From a checkpoint of a small transformer trained on Wikipedia.
Size: 13 layers, width 256, 4 heads of 64, MLP 704 SwiGLU, vocabulary 4096, 12.5M parameters.
Training: a variant of Adam for these matrices, 613M tokens.
MLP neurons of a small language model. Each row is named by its layer, matrix (gate and up: input weights) and neuron, and shows model dimensions 128-255. Each number is 128 + 24 x the weight over its row's rms, rounded and kept within 0 to 255. Numbers have three digits each. A neuron's up and down rows have the sign that makes its largest values positive.
A block is one neuron, or neurons of one layer that tend to fire together. After each block is what it responds to, as a language model described it from the Wikipedia text at the highest values.

L4.gate21:148174085125102085128127142113130098114107147075110144105128122108121085141054124134100114102123161117127132156174123132112143143145138114165092116098124127140155143125147088119112158147123131150068131091133130103154118137156145126133130158091153112129129099126108114129110149085130139129119084116120121139127122130126161095167186151107123176159099130132117133090136132081141181129147
L4.up21:099168115152099094075092123115115126096102152119123141116140109082089072148103141116103125137140118142153093144142086162124098157174129173169099129149143121131150128150144143117092134114138090126067129160113125144114149143123114102098133171104150129164159126159093126175128141121132121141179137124100154136184142124127171092173156145117083126136134115148117160119110158130109121129130
L4.gate67:138164129105068083056141147136108149139120144115089144132148113163137129153086119192100093147106131079123067126134135172160125122118136118133159111139178116113161134122099125146116130077122157165137107093086175105125103109131088136101069119118104130108120132129141139134125122122122130089101117165135150119127134126098104141128127131069146116167133119120104122138155112114121106086114
L4.up67:154142138100127136132139108123111108123147146148150150135133109112109117137122099111152122141128134086170132105103134149101148126093163091124149104137086094155121110188086115137109160094115159168129113127137124114137156106110133131113109132080107129098091130133136108138143078112140150157135147138144089100114152132126143168130142129118085131077082164196135072094103130099106119143155
L4.gate170:100111156152134140117134134123132143166121153101100139109132115139092132128117160118139132086046107106159132115133168126112138145098125093152149104200097104114117109124112130160052164122105146114153143114115173146121137106106086132154183131089121123134117124146139144157139109086126165131096092128181131103121142156123122143137127125115123118076117097105129086130118102113137112110141
L4.up170:150138105117132123100107104147135195146142162120152154125114105111128147092125133140103114101157132123093118111110146129098117113079147135103141083119132112116108105150086146162102149142123107146082163138134154139085130104093131143067117152135112123110135143165150106160131161112133134087131119118124097143157160135127159175106127137123128100131128181111145131109083148137142123129138
L4.gate194:147143158115149082199114164119141117131127116130108139113109105129086085105103120156084128124142135119119153105172156146120143138097142114171099100101138120106161138126123150148146109098162156127162144158126122094149132158143139145115126149135133129101142121115119150154157136103120139076112138140097158139131144147153126096122115168156112130140146105130084120098150118104158139128122
L4.up194:139152135120113099108123116168126159141111145099108121101122117122174097109147108145115128120151107130149071108126094109101084110145153145105177088151169161168105143122147146155108138125112142124117161151129135091139158126140116122134096149118092132140105105121109129107130093140119083151112105111111132094140136136084145120129104140083086162110133137144143169127119125088126147120132
L4.gate265:131134135150104088125120141129169116138129103163133167089135105109097105145088167123136118131114165123113105116126159103124182109112133104126114139126110113131108150108154122128194102114132149094111123134118168142152145116117133136077164173110134116108169122110066134136157118100130133109118107103161115140134106130096161109128115135078104132139182109153139140169111128137133127127090
L4.up265:106147124093128124094117107109137140109090163126100118131134120090107129125101111156121101189123122151173150146120173091133128112124140153142154136153071116101146093150162064203140129137140141152125103138121123122116147116158130101102130130096135120105137157116137112156121088123098135132126068129121122150160108133129083099138148162125151157153114147136150095165126129167154132137145
L4.gate297:121132134100146103139123110101139082137101161136097107055116130097091151110078127127135103124147135185157119146133111150105141101157128129106140122065132127107153112145125123140136134160163137167140124093147092164125128115160162123122127156124133116148131174158047128126156125155111108138110113095166079145087140107099127135173151148131113150152122115119111101103103121146155102095114
L4.up297:142123059142118096098110121130140135161143134107118109083123171095136129092103100134129130134128130104141126156098158184149130107108132112182158117130128098144124136140085101120138149115141152127116111139122080115166140137145088151127146141132109137115132117144114174139107108106149108128056099164141145153110155134103117070140099156097128138151093140153126123119105111124114130166153
L4.gate307:137121147130136126098084095104154092138118146101119104069122090173141113145103175137123139144144184115163140152130123128164130137142154095125171127127135161107149121173098134179134136099134145112123120114118133146114109158107096089114150142111133110123136128125102157126096153127086101075085154127075113157114133133134121161112138121143129138104104138102070130134141113161141144131134
L4.up307:096110099128106087113120105079120153119116204143134150151139111141101119136107115126160108130136150127149112143151139124129079092133179129131128154123094147136108106112109149115118122115076126116112140134167125116097142160135153119156097148136143123148099127169153114138101119146061123142135102116125116124164129153124156147104142151159096162126110150136117072133113123131119105140155
L4.gate370:138141139124110110107125168136146105128134130135072144203126107153160128162114133091109149132156158139134122115163104126156126108118097110102153146123121153115105099109101123163155109142126101130128144109106140133162156128086112106106118113124085133108074119183114147155156142133170090098104145130128149122126146135139113146192100115143146114169142100133082160130138126140120131158110
L4.up370:085108102184120140097113143125117128123135110184145119114135130094131151170077125109160100124136124105131197118147123115115089119110140128168125108110098126125109137145081107128147139132117136139107140134094132159119106130164136141089119194118147145131097086145110119179132124098148136144091138123141117083150110164122156153158141104160158112144102160124099116104122129158147068114136
L4.gate389:101077118120142116126093119136115117096136167139096157103123112157094138123126124115113129125169124120150102169117125133161145154103116123176150114181144117122094126116140139126137097129115116129128141098107136096133135120122119118076103108122093135146127111139123164137094152089176116042129143148167123140084144116164114127096128086127115198111115134142126106127140137097154107144111
L4.up389:156143146142098114121091125119132099083104137113108101139101127131131155132150103136118138174165134123151116168130128127119127119134141114213153141133117172092110120110134151124115121134134126147150103139135146099124106156145141150101075143125175115138117146155107125150109088147141115162064153169103155098126149172081130143145115113079144122127134147144140136134136101130129132172051
L4.gate502:135122129151082135082152155167139096141116163158156139121098090109072158129131084152163147087133129133156147135124088136106135113137074114122117116120132121159128116132140091167130154113140115153125144123136107120133141156140101063113123159150118106171137129137112115086205149118101091104151133137122108093151109162166138154138171136118132106131145122094116081146172120118135122123155
L4.up502:110133140151155107113125147103101132131100118130131116156156115131105136107158126137137109150132117138147158158149141135160127111135118139114131090102111121122121113129114148121121144089157141103136137093151074151127119139096123115167145126187150124122123165152111146161135150142105131103153133081123165101122095119091091120086130124145151118132110161128122114121131093117189101107113
L4.gate522:183109136108164138109128125114135101135085129138126153166122115120095110117144150170144132163155160074123136124121069147153144106077113127122147095108135125121123171131133119142110138113175162118163140134119142186110117096109116102112139119121153153121119109158151125150112111128106128070104092111141132102132148115095157158120175100101129104144098182114164107149143084116111133172109
L4.up522:125091127124123119118079180126130094116134175154116151104117094112096103132108124161076118133150159146157108113146125146077116116155159120159100146130117148141140134141116122101118151127189142113143138131124109096164101121107152173135071153152145086115144174084106147149141128145071132102139119100136130159122101143137099158145151118105100151162111096157089159130138116111089138155122
L4.gate591:088151131154150134113138143159104104092087147105141082130126113110111138116157135115136107128180108128095138139096151155161122102116120117144140133120160144163135130159085083148156098083113087137147185141139096144138086152126081064116089135167116149115093165133119150167108169152148119131124132148119109128117138152136152085133141064147102141122108134129112113101126113138155112128134
L4.up591:130094140100113138144112132135136145179163115094144127097160156084177090069111132153093104125162127159110133148105133132102097131155162149134125118084156169163127120123066102133147087109151116076116139128133145131171138133152160146161129110124103131088122128162119129125099099151123112167121139118100109127163129103117118145102177147138127155114070133145132146134131103114156168125167
L4.gate619:150122116094113110097094142171137127160106121086125164140125098142109129139133131125141144121143182137149124135105142157147101091125168120100168153179119166146105137131133148102088138077124117160157138124108109148161117131154131071101141136097077133138109124162110146124109103131168103096112143098137113118135127150138064131144149164126131174133106114095119124152141126143105136132096
L4.up619:135111163148111104140132116121144128142162127107189131125108171160126165097138131082126162100146142129136084131152140126155151137112152127095096165133087134137159072131115139081130101131140156168110142126119146155113129135117148091056156097145122110122172138104120138159122140173134128083137127100159081094137085125117164129133087138141120147171135085136091126120140116139096106170071
L4.gate635:122158130128114109120151111106122118119129164139099120115129125092133090137130168112104101112117106100074147128147124159152137108145107110093130151133150119106133155176141099112156155141173117144134144092131122126126110119160079138087164144137097121141190137128109134130137129145083122132102125133141123156108099138129128113117136145117134135157130114134124152102119122117098145153132
L4.up635:118102102104095152114118130111170159110139109095126180121153113122118127088121125120077173091161134136133121102141152143137161128149176150141171095146154110130145109138155089173129124132123151113176154129114119145118124137121124150126118114108137096118138116102110150119128105138117163143123201126109141098088131084102101137104116096113152152157124146151109134105148160151166125130091
L4.gate650:145110139117096141166125144179134107100071121130139123104133142116141141100092136160091126105147109194132130125156127176132137151147093124138137128133100137162143132125116134128127133179124095133140115148115081137137108107109126096129078154131107169122125115135121073139188091086113123072117123147086118139096076150139125140138121134105183102155107127104098147123121151109152125107149
L4.up650:150106130085116125114135154123114123143071161157102102099133154163072139177103087092109109166131146119110143080157155094155181154174166131137151140117147174163139126145108083136114151122137125105146107107129145106135122146132186161128086129110142139133144145118103123135122130156089149105106113116118117147134079131139128107150122148109131174124077130152124122153116129124116110199137
L4.gate670:142094136139112095151122181141096130173117155139153112060085147114134090112107154162140084139129187157129141117161115120140166101142142087123140129139162114068111108096102093153132131114150158140103132095136159124181102116161143119071150137118137119142128098152117103146134175115173138136120129144143127123169133115129175160150152123126117142062134153167119138128158096142121141131129
L4.up670:133115119129143100119155129142119135149125124111137121122110131150126122158123144087135141140115080098179165107146121108111130093108159113118119107124106149095123120116103128132140149103107129117131139123104179056108126145129136094163170132135098159118129107121159064167179126103147122122124161123153137077131101142123125166178122132117082134131108125140160110092096119143147121109104
Early word-piece continuation

L3.gate11:109175095148162134135154101123127146079139127116110125127122136160146145077150125121125141097136130166164142128152081165153094121142100130079127162129122153120161125135117141122109135144117098124120119111049179096138142123141109100143103097164119108136132105142132146104131120182167147124128088147122087112128132097089136128163134117126117148170117129166115119143133132115061140173154
L3.up11:103119158114107113139141148119163163098111137120108130146080106126131131109110112119124149121113124095104132165127080111116105118101091082147110111212134144119147171130140107169118103127119115117144078138148135108157121168126148133100110119070156127135136119115137151117098119135114087141125120146192089108113153124125119116161078120116139122166140166123112153157105119124090137100126
L3.gate73:147169119139138177116154095179124132130134179094123129167127109157156143064122192144116136117143145137152136133118137131145135145122133130124175122072123146144158155122125158108126115145117142124112154074198108135132125142138131085122137088145169109094136119152120120103072147115157095118129093132111106165109152141123150125180181111119133150130162132128128106158144101113118127130173
L3.up73:163120160126138081108154142207104115101139079147144115126121172134134123097123130114118142124121116169194100143135094163116092132124102143130147127146127139085138089112132103105125097107160066160135119106117150090143160096102126105153134144141135150121148119135121133130151127139136135110153116135131112169140106155096135138157121112124153119107154115145117089133076119079118152144123
L3.gate238:135156144159152122123109139124123146137154139148114111092102128164126093133153115148162116095143125055108147113113151105136104106132079147125098105153164122136099131164088163139112116101097093119139121117159132121102100102123135123130134106137126127167108151178087128131146187097147144099107125111084141117140147111134173134111139140134096057097174153131082120104106125133098144109124
L3.up238:109109127111127114132091134123112110099130154084139148105142160169163117084120168127123120115145139117152098083114123163082098182146101107115158125151097169140132145144105112111114117124128101175110156120133141132115107135132130080147143120143158117104122116126127130094123141114166140099095132164133185108148174145153113094143171118114110142128131135127137134127134098103134123162127
L3.gate354:112132105123184166173151154130140198168160155122142160154113134111131152067148131140115133125131096115124135149106095137097095098095089153128142074105131133192142118122134120123131094085094108127143156096143129090133144116126132125124131131173113117149131092133111122130149103133137107113125082148153109155162127142120131135148151121164109159153147121169150140118121118109139153131158
L3.up354:107103121120180129119103132131175113120099120114094105134125127172140146092106082133158125133104107172136109125114094132110160142129126153082138113110153136135155113177131162111121133152112096143133121126134191125132118108127164109087130120136128082116072102137142145137114119153150117162121109137111124129074135129154132134113105129057164069131136145117137137176125152178156135127112
Year final digit

L7.gate92:124131113111154094101090105126181171151118118082104132111140172161194153175159100136114130113178165157097153178162156175107137147118102115069142133084094124130141078161089135133165117114132100113139146112145143139163087139101131128139141117159139142122104133142129090118098102139113114141124084115128112181117138094093130101111107117096127129133110100126103141121168108110083109157152
L7.up92:148157145144124104145122151136127134129141126134132116105115121108111116159117124096097100109108132153145169180126133128145147111089148137118120115114151113137146102096121125134130122137149148094113121149170117160177117150142086108138136141105105123142126138115136149110142114141181146129125117099137111174092165148132165151140162183159112117118104114158150121125101100111129151148184
Arabic al- hyphen

L4.gate23:156131125148138152135109092085092164154144124121137139140138121167160150093124110113113102100175113132136118137128131153155149100111108133103104107086162111106119119140086131115076152136108105121138142153130134143098121100118140113169155118183130137106131148136148141118110109138106104109106142113112135144148165178128112132119170127112150105101120086089106111139140121156131124132123
L4.up23:144148098102129111110123150114106146143144138129110089079149145125122127103143148178086187123130152163116120134147148137126141144149129149138127118175166148148172131094131135108089121148091096145149160098133083136162127079103168163158096148108155132114176151137072118125125152114110120121121081095125134118158109168114069167158152129133112132138120140137098098165141152123148123087127
L4.gate69:113121166104172118123114111083154146085150164137145117117135122095122138111077138146119120076136097109118143080080105131117166133172151155093127180161110092093120162093098119139127094152163100163144146081111160105143121096132101119183105179144137120106136107124086121147177096167173111128159138131140147134119143155121143129154136126122128058128154149107107132120106125118137122117148
L4.up69:087159106139098115090184126110122155133098118118131124133086140138098099145106096140123118134129084092081143104135142081145139135143102143119091103160098165133118110139162142112102123122136121128136109076134115117109126105130100116136123110124153144125135136100126131102073148137176134102087115112150127138122141108123130095152129118141099139108114079055152145112109135106109155160154
L4.gate85:156171116140116150113132120120131118136134147117145092144147153090135099139074122152118105124104110114112126141142087143101069107143143133117108118107120142108120188144138139109103093157110145136100109104135145141149128105147154114118122148157138138147098143142125111121087111095152113094107091134128129108127137156112102100167112104089119151106152140165111116165156133117121131121142
L4.up85:120111113144131122139114159137163100109125092138102165143114140140115125088154180089145168154093101122151157111138140104139110148107134109156120135156098120174141101156157141095148153058134135146094168174130092135122124127133189132160095128117146116131094105121128150123106117121117130131101125129153109168152148110136113097152151164130158116165120129141146165115126158119072124107168
L4.gate108:087123113144116107120181136106104184171129137133082116147130133145133146087139129138130128093118135135143100103125124118135140152175144141110128159145124093139122111154115143142160136151159092125126108159125129127134126102121106105164116160141133137140100145160135118118116111131083095090096098130132151106148159119170103170178107112128153102109132102142121155159093096132162158151121
L4.up108:128161126111092084152159132122099141170143157106122137118131080143145160135135137083101082115092154107128110141087128098114105118137143154109131110135124133151122136121168131128154090154118113173103127115055127164146116086084154140134121119125126152105136115129146084111149120147152132169087098177106162108142153114156151161119135108113121092120117168165135110146090122143142112150128
L4.gate205:131165120134126150126134124110113121134072096116114135154124107164136125112140133131132122094149115118123136127135139153134139105121147122119135065122140127142122097111110095110116203165137138145174145173131115135155135108112125132094138119137125099087150125132128102146123111132100112121125097137133120097135140125133130156176121102069121122135143148125126115131137128157153165160133
L4.up205:099166128122192133084137115079131127168128138117174147116114152139148145137174110129126111111115071107110132095134124117092129125114136124170155114139154128122091084119135141130081129142145102141134092180176085102136067146138190108091158111113125139119111147144104111113138139095146135144107091125121180115091130124110095126158130157093084170109128102110116128107157170116143138148116
L4.gate263:134167136074117125132152127151120133115114107109115155127123117163162125125125139113106099149122157127150135090124118154143089126156123141106110080137098132099122142099099078163155160142129130124168119115096118143127094085131106124077154118128112143110127096104121129120120134096156094130117113135147115137135187144118112105110112066098166157154122102128109124127154094131182113127114
L4.up263:137138107120156120141119132109116104112167157154077109119145078142141140128119133138171146142140133095120079142151127115159150121163120132154181169112144110132117141117111170115113072106147123178159144121120118146093134131129161115133117113140160096126137151114139123197146127144141135088123104100153100156116090145139084142149128149076143119077136124116113104111116133137151131117100
L4.gate348:088118116138170101106126125111090188138133126161122086111139131188129092144094113145142122169159118110152101149087089143158127171152116102117146095123146124081166128128123112150110157157134112141162149133110138152070079142132105128148113133102146128154070130172094143147102089112099140162112121165113120158121140128121119144086101114114145180102102101098140166169159133162139093100165
L4.up348:139122107112135155122099110134152127153109112150112136141111124134172146120075090162142118101113134131149102141158093120158083091169110161150128088084151111113154095147096091160138147134141114099171163143106145127121102095133086142139131108129102109110139161147095125142129106109127138125116125115115150160118109155110140148115118137102135121142124094129147126133081110117145114108133
L4.gate352:110128081132124205062139113082098119107126156122118117129098118154103127103131154141166093118144163096086137084091144118140156112129120117118145142122168133138149143157105107166139122127128122181111164095117144141157095109115161136107156088132123118159098122156117097118098154151141161128127161166112138134172116101174143074115152074095115103120136115159081122129125123120156133119087
L4.up352:109167099118111200137143138083124144124110113087128110101119139105121165142107098131134128112143163134096164149115132140127124095132107123128109119096099131143146137148115157112098127139113134141130116115153093156128136145117154117170158070159143123123104179144125142101095183151153126102111100166140121119140115182142083151069158128118144158122083159100142129165127135156161118150181
L4.gate393:126104181158105122108128123122110074120138083125134128113106120140121110120138125089111133138092117123067161084126153154096131118140125149129128132126132145144131148104128106130140118108142099158148179170127147105141116129122145145116128127108165142130160163154080112102168116207112142108124099142139133092143176081116121140151109119125090118167157135131119132141152133090126085118117
L4.up393:100112101127141135098080130143153154110148110112136122137173107192122105131145116151134177107135126132144131130077119116077082165111100169131105081126071118100075129128110120122133131117096083115121129127097128153136106100110155173139101135135134146158136137113122109148106126092133141117138110119143148119159123087089165121183125108105139148129132127158117150106117117076136096072102
L4.gate452:149172130104130103144118155144104123130132168147112127158094145181162122160090103153161113155095116135116088095094113173115136132134103135123123130092155162099147137122110108102136094100123114096155159118081119144154138153119158135131159091149123109076153087176107134140138170099142165142110163151139146122193131093126156140141125136117136142133161130123118104134142118137117171125130
L4.up452:141144114164133131133145118119110130115162163142131136190147138137100129155113146112177139147113127104144163123176148167126164125092146148149114118099102131120129110123185108136090132162115118120150110117108132136142091139121153109139131153140164130093150157109092149184127111137108119113101110143114122151101130108102083110097115130131144090167114093131125151141073148161088166124152
L4.gate460:123124158114132105136185139175118166126131112148114133133139072135134154104179080123118112071158086132160157127112131135078135121111086097114130121123140149169124161148095045081110123181120069161128111097118113097121137093122166120049125138136129151127101164138139128131101159120138115128135119178145088139110133145132127127191130116132100123099135107148119136130089123092162146148152
L4.up460:129088127137112156126124086128117117102136126103148113154136105128103114116125120123172104094098117118081127134127117114161136140090138184114163119154135117138115134118109129137127121152135092117113132068140112137111139080121118136099137135131131155150125122082125127145087155132161123141087120116098113159142182149134113129106086120071105085139109136116127193086106144122169126118128
L4.gate471:099169115111096110126160148137138173134126131113104138133135084134129156130142101075140198127142097086094154152146135135125137111143134113142148105126142104148133108089151143129086128114086185153145136118169123131155162128123150144118138107154138144099117144116139156091136133123119112103142115114142136156131146148120159133172145104144119119106127119124116146118126091139164200102175
L4.up471:123151103151113131134111152146140125135107136120132112106132115125102134124072127126105117144104106121123179088085091148134149080112147131115174118139159159081124131137090142129140138106146107159124163113094145133147135090077132116100110127134137131080101123121105155122144126136090113119131136144139136151119107135096144118143122081120126176136129153156124119109137084103114100144159
L4.gate630:109156144149174151116122147143137069145103138117101145130079146164124154118084134119112149128162151136130063118102103151123112165166120105136136094127122141168160136108123087137113153154078100174133160082153117074089132112126105153143104153129121090144125101109099133094143117132104118143099132123148118157102168138103177106125126156091134129129153138100126058118125130165146127136130
L4.up630:163159135128118114141176129133117142099129123153155118115119114126140141095145124149115165111101093114122096134127141144111138118130156130117075121152125140103151074164142142176142136164105145156163133162119157158122137134145135113115144149112140116092090086152122128173146159131145128132095096114153158094121149173083150141162148145096125107150154152123111139156164166116125111105128
L4.gate636:110128159144166124158100139126176159159155150131121125113113141201149126141143134114074126101069165139173198113112109085147116127137125133106106102127144130132185150117113122133143151129102095124148134122135151123141121141156108125162143141124134116188104136116107103156176103102134112123069082142182087110128127123119141123149115101115126111128128108113113174145164125104122083112124
L4.up636:133164118117086095142107160107128144167122173106130125118160126159110120110151150143117157096124136118116099133124114104102138117122108169095131135116097182130129114163157126123139119102130161140098090109141105100140163081130122135151091153153131108124120128131115143100120124149162151131128148121129134083153168127148117129104114099122120163138081121135100146152125168096085148119090
L4.gate690:170128148145144077118154117137132133118122111096123127099142096105129107115105092131138080105116133134107142127104127120140150140083093131148119102155122090133167124089120140120145177134123110097130143106142122172104132141136125112128125160092086090138127147134143099149114128129164142094101106147114120107184139109148150151157127103128117115126137125119103131132086126122177172132142
L4.up690:111164102098150184146116132131144164154135140101115111113149138125118147133133143116143128195111138105127076098142137156151131124087149113161115143139149168095137141119148128200107184135155155120168136106155127143080090172099127136128122112119164164098155122137165137119146126140115146114084163091108116090118143169120086125146157161154174104117140133145154120152085154157123119152107
L4.gate695:146133136177087129167122145123096126117131142113124110143124146147195077141110148131135148127125109143137140155116128123154116105120091142142179114161094098142160116139125130123155120111102107110111160138093097162175133111122126128163131136105149081125131118152074108149091128117119112094117122149141089126160134092099098110124159093130077125098137136112134191127126122160158111136094
L4.up695:138110114134132144108113101096133136174086137143118124131115133161114178111134135137111106108144163109118133165090130138156115140134152110130145149083109088134116121172146141091101115150161139111131120128155117135163123106133168108110157101126175150141120123130097140141131142133129104117093108151088130106106143161123148149124098126098123129152097124117115132117129124110129140112131
Year-final digit

L3.gate42:091137138136107132165124084136140105160068179097120131126155150140133110115139150107084160152080112111113150126099171131141090096082117151161144154143109134138171129135118108112103163127152131104130125136123126125137122138145116094135146132130123108092122128145120106140094115131102125131148134127106139131119143096103149148137112098119159116153110111098065160119165111075116154142124
L3.up42:111157115119128151161132146101108092142108137121158102072113156147120089149109084147127153183089173144129084159117133111171130139155097147123136152111146152140150124166107110150132110149150113120117103170124158126124131159174137134099141101125157141152128123132144165097125079123125143146135079162108141112153156108118180162127125133117142143144149149116116171146140137117096114149093
L3.gate94:147108121167153148137121105122158165169146164131104169109133097131104142074153134158105113121147150134156119070168127141172135090123093098166087107118156133112115113119108158083149153126158098133162113128131120093144129095088125061110113125105158119096128169164133110142120138106133100110110154151134130139072113104114123151113159113090133138147125120158105158091141122181119125114140
L3.up94:115137103134139139109139139053119137156105138135132120136141131115119109183131095111086125118135141177144142133162121131106085113154094091139093133119119143131123136123111095106102156137124113117124156096156174173124096156166140121164176129135148141134139092150136156175117115148121143127149132117131072121126117136156113125134136119130152155115133138155114156154136114131114117127145
L3.gate101:130125096152127144136133094137161131128099144121151159119109115136114164164119114113107103108156102140135174135092142172119120140152133102149122110139114150139111155139104116172143120096099113096156129129128098169137171150094133134120117167143083087144129077109130138168153139102159136147102089147113105123098141145080176140133122125111097125163134106123113112121092127109139126118128
L3.up101:149136118147118151132162170130135086104152154106141119153108113079114129132130154130100161097138089121122115164142146099095141113119122138115132112143129139108108129121189135136153134145132114173141090156096166147123163117134138131143148140144127110143153113152137147129125123101140136165094118132131111120088120183132131158087085078130130132122140127136152157154131114109145122163140
L3.gate545:131175127121113094127151125133129171167150084090117123132104125148119107148113083131120142140155144143137125122146125159142134099112102136157092117123120092100106106137042112160088131121162149113180131098117135138195116122135118129097122126104153130143143133162122144148133123114186135123080091156150125115147115130077137080189119129111102084153132149121122087165134089096184110098170
L3.up545:141158136146181170137121159149128117141064125132104115143115133125166141137152149164121132107108129142190141073146111105104125139124157108130165136189108152138104158134141116112105138193118127111140123129133145112110109122160160144121133123131110100155131133092151132115107130124151118137110111097116113160118138155138099166102127126116129118067094154169119130141104095105132129133154
Second piece after one-letter start

L7.gate393:110114131086125162143138145116159133135136176084063147161093150129076101122118150152133149123167122096151135107125132121140119094147108142097104138141115121112090153123120150114108154104139155129120115101091118126136147181178149110115103103136153082121109141144103135117093162141153127125151123148132120112140143159088155137137141133113156173126080141100110153097075117108141197170127
L7.up393:161153158143141110120150115124120112096113138094185157135122130133171108104121091111131081142168117131139170163108133105139087139147109136143131116135142176136128105151142120120107150153114136119122148122074103111119149113122145102133191067118109143150148094130115103099155144119123099124148125154117140103099148141118150148123088119122124151175149127138155109125141097128111053160131
Year final digits